MLP neurons of a small language model. Each row is named by its layer, matrix (gate and up: input weights) and neuron, and shows model dimensions 256-351. Each number is 500 + 50 x the weight over its row's rms, rounded and kept within 0 to 999. Numbers have three digits each. A neuron's up and down rows have the sign that makes its largest values positive.
A block is one neuron, or neurons of one layer that tend to fire together. After each block is what it responds to, as a language model described it from the Wikipedia text at the highest values.

L5.gate143:484511463404489573542495486498402528485486500451506429421518486480572518504466472491461526411509453566555450594440515450488497407447487438408501529418445460403570475539555459564477549454440637489512472580477449559586549495446607586520528461496418510522480514593477480386505514527485470550
L5.up143:526548525398478447495471483424507515484458545496478475471564556438463530570486597486498430591477504479554471543514453514510497575478596539587480484573530543472456458459457488475443435425502553541527459442561541421485589593443522591573626481564480506553561447461449477407482480443469523484
L5.gate199:546484428582448536468506498511556595503505531497505434459448448540438530577427552474473587532482500522503500518506450438534507484410473491541460480451469544538542478562579494569486456536472505545516447521552487565528498479589585582554444435523470438421527454550478438525473567470427480389
L5.up199:461430438491434528599538438515430559459524570463503521522527535505499563530532581542472529514466500383471443542502457420557496493491534514470523528404500491470485494440448478432440431534479591485536434526486484534587559466615512548569520403547466639537541449529485464504531533484432474451
L5.gate648:527488517507542456504471540426471436528518609511551525497452515551531509471529545453531468528499540647482446403448459539544444583497503530472454494414509515446487496413589377410468466501475446558463544447527568519513435508535636544513546528506412516471516524475526502481411474561424516520
L5.up648:464457558413576436542446468524524451497507478537507479544503374463425621540422444498482467470529468544461472457433442417519597479485542488484601542533490499519453439471524519468488461551426422560536590509507541536548505524500470464539495502544451440472517524518491629441465481534532548572
L5.gate713:440543489535439441438598508494512546421515564448489479532517467578460569385607477468456422444457467431452564535441545497462348451491484493527557475402617527529514481489498458528492444479502516524552499460496525535560551469557537456547562545504453465486532535567541472480456495531524547492
L5.up713:524485363445459427553550516422496550440528459470333499442532412486552489416482525470477479475440470566479513473556440486453470494444519463441464495505413455427393529501463517405477515481516475607630415456458504519607483535508432533541469450594467527482388470554458496548489558489399392544
Responds to: Function words placed before a main verb or adjective, chiefly negation (not, n't, never), adverbs (also, very, really, -ly endings), and auxiliaries (had, have, can, to).

L3.gate185:429575440557578475458615512501468476515478464517531542423467457528567414513548457422543409538502515539495500512502540459511564608454445552521466517541474465579541449521501462520493486556495496569424489444552485526461440502447543531463506454459532523591495518414384529616546428475589476429
L3.up185:488516530438496527478432579424516572475446459493559521510431432464571448481540499498407516429556453497544510387433383454560515482514462507503430555502524571530551456423533473489493493453502572439552475463484516453568490490438510493460458417556544486462493481526533470439518480550432479549
L3.gate195:444485463522442459517460545478486525445445576460502531403544450464454375376623514459495494446490465552591521476512465514542490512434506535447503480426497487397549436487450470503557467543467554473564479419510570486491458508500574462467513508459495467489450607514468532467494539434525484442
L3.up195:453541480562503463510463525481532406542503586390585609502511473391587486444533430444414542413439572523546441491535464482514462597522468427484509611475487470545544415448542447448544568505472490468563548399497512513617467507381497558481456499494557412446512476414563474540543504434538477478
L3.gate270:462481378534469414525485492565420453490512573487451558500475422545522480460525503431472522459519576438487425472546411439487549422543474435609554536458503421424493462466410488598502452474489418457523496481487514530488492558402523579482432447494467497529446439489516527493567499473569530431
L3.up270:495589587530516469494495517530461554417515558513483580470518547465381538408558468591516421449424535570506456507496483477494510559476510485588518526481459439430438509586520465477479518378608492580456475399517451480493530476494512450448546548477510535441488513506483593631509373454544528586
L3.gate480:413457498523540480538593401539456556500571552519445503440556494433507558458489577488467548426423457530439497447498546570516559473526546423481546432497504482512443514458524593520570450469437457542475554493565535454452437459493417569520443466460445468489476602504514448445518427454528513550
L3.up480:524491476507459569550539473520464478429537500474536525497467551509505418585505528468484488409517423548587514455565514601587486508495462536496440506524525443586508484538444470552440426550514589470482582508463475519477504459495553522453500507503428520555460569509398536440550397413554529544
L3.gate497:530551378510471596437483456534495436510555536554515565424459522590587508583482478564417449568543540457547557432472502467516483451448464537530505452539438432576550474481567375523446460486520455556578433456537454486529443513496516486567461510497518501405553481497614462385466415476470501389
L3.up497:508426547528601528482505469464500523522498467447478539424478482441594462556534446535443435561541448495447451459526594574471451523471500521482519485472486553453448430528533517536465419491455435547441485520479453537413508441440551526469417517517492423452545569463469543495440505444477510474
L3.gate666:466471474487483486471517492496522580521475510494541483466535407418439599491612566559440537472495585512596406497555574399439544399504480449501514438491540564405476517476518461480492447426590476471418473431548484483520534588498534502522447416535515494425486468554575478498513510435500453550
L3.up666:483505439539542474483501505463528601452374459444507513509536487453536503484557517428530476521580427474566511480581485474509547471461499461431549516419445508445448485527521568480551489499491503549541433518484573474493513470536480531544443527483537454478589448531510458447560526429456454517
L3.gate749:457474587535514497471371489522419526516591516616378601550503377531480477458541486404509411485551447493439517439497473545520516479433442511566474416444487487499582504445445503432434518536444547547531474433538540613521473448498462518474578532557394533433575565488514551552428510543562541447
L3.up749:469484529489439488550529533495427445417563547479585505495433539474558474502442434522483411472499504610563539445524529443433460521522494545525515443472562490425471560592518479452587457546420548480564492449495454431540524494568596503496602604445562406490487565493562589485526579468407576534
L3.gate763:510571466516570524539449523521485470488592401541463497425491602566544396438541461458484412458482441558544476492486471538424526443370450483519509453511409462484581502507494444482503479424506559486525485421533546428530539432565438527474550502464537482454504535428535487510438437450539518543
L3.up763:420513453429499477568530495499468446583422579502532589518549525503507472467496519487474478512546484406516503551571560452530499497526432601455492512531452512487496439483367457569534476482542398524496533458487475435566431538480450496591534484519448524556536487557510543545457525463542529493
Responds to: Words that open a new clause and act as its subject, mostly relative pronouns and it, as in a matrix that describes, which called, It is also known.

L7.gate457:419537547469499419491581539404490520433514557540476433467502499525464583550552534469509511540500548511476571489553499453473462498461458508450532481509493468448458516467522439529496472467593434548554422550520532551546497543486439580520446587518412496466500550453486492414603477383509410588
L7.up457:486439580450501500564483406446612549496504466528569443482492539623450488487587480550469416539398464478499397552516555530585547501515414460439447567528569463482599456491583463461495489504507560494507458567460435503397511540460528533571458514533462514461488473495438503445493421429409487481
L7.gate468:503578538506506516508579427469532552461535582596498453536493493588425511595529443465618465480509561593387463533494416599472485494560479474504496428558466517481502572471467511530623539456476529568558490461452585530418567451479524554451532532620413525578527515563488555497532498539474503535
L7.up468:518458563521483433466430436575462539520509516479535579458464478471458473478434540503456490583440431546565494493487450552467487555505446446433526500484574455446494399515422500407509545499494587435551440395446485513418442472513550464505463514493446535437467423480544510474484502451537494563
Responds to: Adverbs or -ly suffixes placed between a subject and its verb, like originally, commonly, gradually, plus is/has after a title subject.

L7.gate375:486450454479393544563522525495555494513500582605540495577565442606477498473461539517468538557466498466509481477502543594488548484519393476553540440531520538412599550516489557580455469534567547498592411537464490515576501509440522589552482571489596488499521525538533538553606498488479462502
L7.up375:510487434398419477509465432492541492431540497560542551424538447516627586553598502457435522533519433451504391517479416488531482525511523552528512499546495627535618563486492439563578519372505486433436479416445514569425493456551416457540464569439463521488526438430474473479536531544508586452
L7.gate445:442480534522533451536585454549506533502454486452520503462395418502471532495449503411421391541505542460534503531490436451420409432451511560600384435508572493500446564548453391527578398527517523484533521458483508584531571433508535568494473458441494503431492457440450523466481540486452553585
L7.up445:524452484548551381542572501442538579456610513430574481387454481538421529428550430491482529529440497514526544496492518537396521515527524502487408474548576481474518485472452571457531464525406579509454486514516481499503584460534466533545480530532486497447479427566629600376461596521565494490
Responds to: Function words just before an upcoming verb: not after could/did/does, relative which/that, and adverbs like also, now, generally.

L3.gate239:565439490499442455563439545470421499500487576520484406476512463536418516557443564448459436436496496457518392403451551520456520414485497543514470440525609471478545524500493539441512470526425497436530523594444577560493548385548576434584535509532530610482473508477526499493443513484438459541
L3.up239:508583500509419543454504507491571565500519461461406576476502498444506514508480529451541501484477431604467456589467520520505561474458448449453567562536512527514501456416514496547470492512540522607569523526417424527632545528464500541535396465651448537429517456558463503521517448520474451461
L3.gate333:463508486549552381539585455444559435450478525456521582557523557439527578487544490444490547475514504510499543446496547495420534571496473452475484494547395468481574405532453469493473424604462491409519453436541500442592586469508554592495430573647514516474491501564541404579459529500480500513
L3.up333:512475546582498449515470438489426548475562563559604429529524503518415576507422482434522506450490525564512492489525448608503531477458550576519499508420506477455520506479455431421509462389421523534526558389408560516510574401554535545561433382451526502509415453493555535547438537510548446545
L3.gate372:532393559515470503514540571457467492515590608545513544419529558514452404529609466524474513456433443574528430419479605450488531500472464556520572541416520405496558545560543551540473535441516490564450483441625505486486463518448505461452559504490402462477424616548536457521502521506463504441
L3.up372:546552468503559493471459460472615551506445439493504534535537519501553561563465570562503513480410495408441516478447472475452492549426458566460592430530453441460493510433438518500568492529576511503452455507495488549501488489469431562507494466509546501459487399547517443388501441523549505472
L3.gate388:483486557567456552550559484546546531419416506518570503600463568444491449525550468497492534537453618523477451476448526515427517526462495511511560452428533493494409554522517453512612482556438486541493522477479564580541517503486446491466482538504567513551457486491531588537416511452499501574
L3.up388:427490467413400447517409552512406482518527516428576490446482537584520434575550541515405545388459493561549507505469508552525349479467524436562525487468564482474544563528552464554558518480520536526479490473457534483428566561442512601447549481470487470564466492518472514502481508575504536447
L3.gate559:462388521409429447440471503482547479519523511535508489612489503564479494459569555551544472423416383447540502492513483526530464568493589513463471449421526495549590505443595502567481430599488538496484504500496482456583573449440516570537549493569448541527608506557577492577573554417537494482
L3.up559:479523483493465475463451553458460384564437612485466582496534463562445484537497527542515445522459449497549494511522562543492476520484485461520370522401589461555561495435594545464584429530571528553470552471539465477538442578548535546579418490432526467519544574510511558450503560521454489469
L3.gate679:458471510435487592431563510410521503396487633572500424456491482576489437530575428437550461561567528573503540446503589565349552498458522483455544525519552518576522525487513469507403528467564462461450425535476561411461527504494452592537456521538477448539436520473431489546417533552425526533
L3.up679:511483461567503485442512475507588551507432535520506566509428468540565435565513484528557462533535452585509486440474535505445499494473512486516440570520477548530449522458531529519406492446541461455513497564445482462567524533454555576525508498512540457501437537478507566524518541538560499420
L3.gate711:541502575574424477488452511456541514497543497424516432479497423476472496500622451516447398517443466405567517573446543502402484449438483494464547517465539458425451449466459523455548464503513486469525488543511537494561497515553502556491602563514528538532434520509505532564511463530465513621
L3.up711:515426461519578458460581578512575563498495407435545421451545541527496388542469583507536478475412438459591579501505591501498586460441449549437551548572428437472518526514554545495536422392502532480500460613408519495553509484525513567486526540574417478547560563435461490535523497542484460464
L3.gate722:470532548456612504502520545519522459484462537536516514519457495566524467461493368421438486466461546504488428431487577451500493556449414420465401530549598475562589546487551535481558544543514494471461509548484500541564500496503438538519531454450467445456549443533448608467455572538435519450
L3.up722:434473564514506551511416458603571547591447487478506442463539526544560482431513495524541498482418550475556466539483501532517534439466555486498558488470593532473475462567498532583513465508480479524578500587547580516501504447436591482586532526443482526465452449502506554520542534496488545507
Responds to: Function words and adverbs just before a predicate description in biographical or descriptive prose, e.g. "known as", "was then", "still", "became".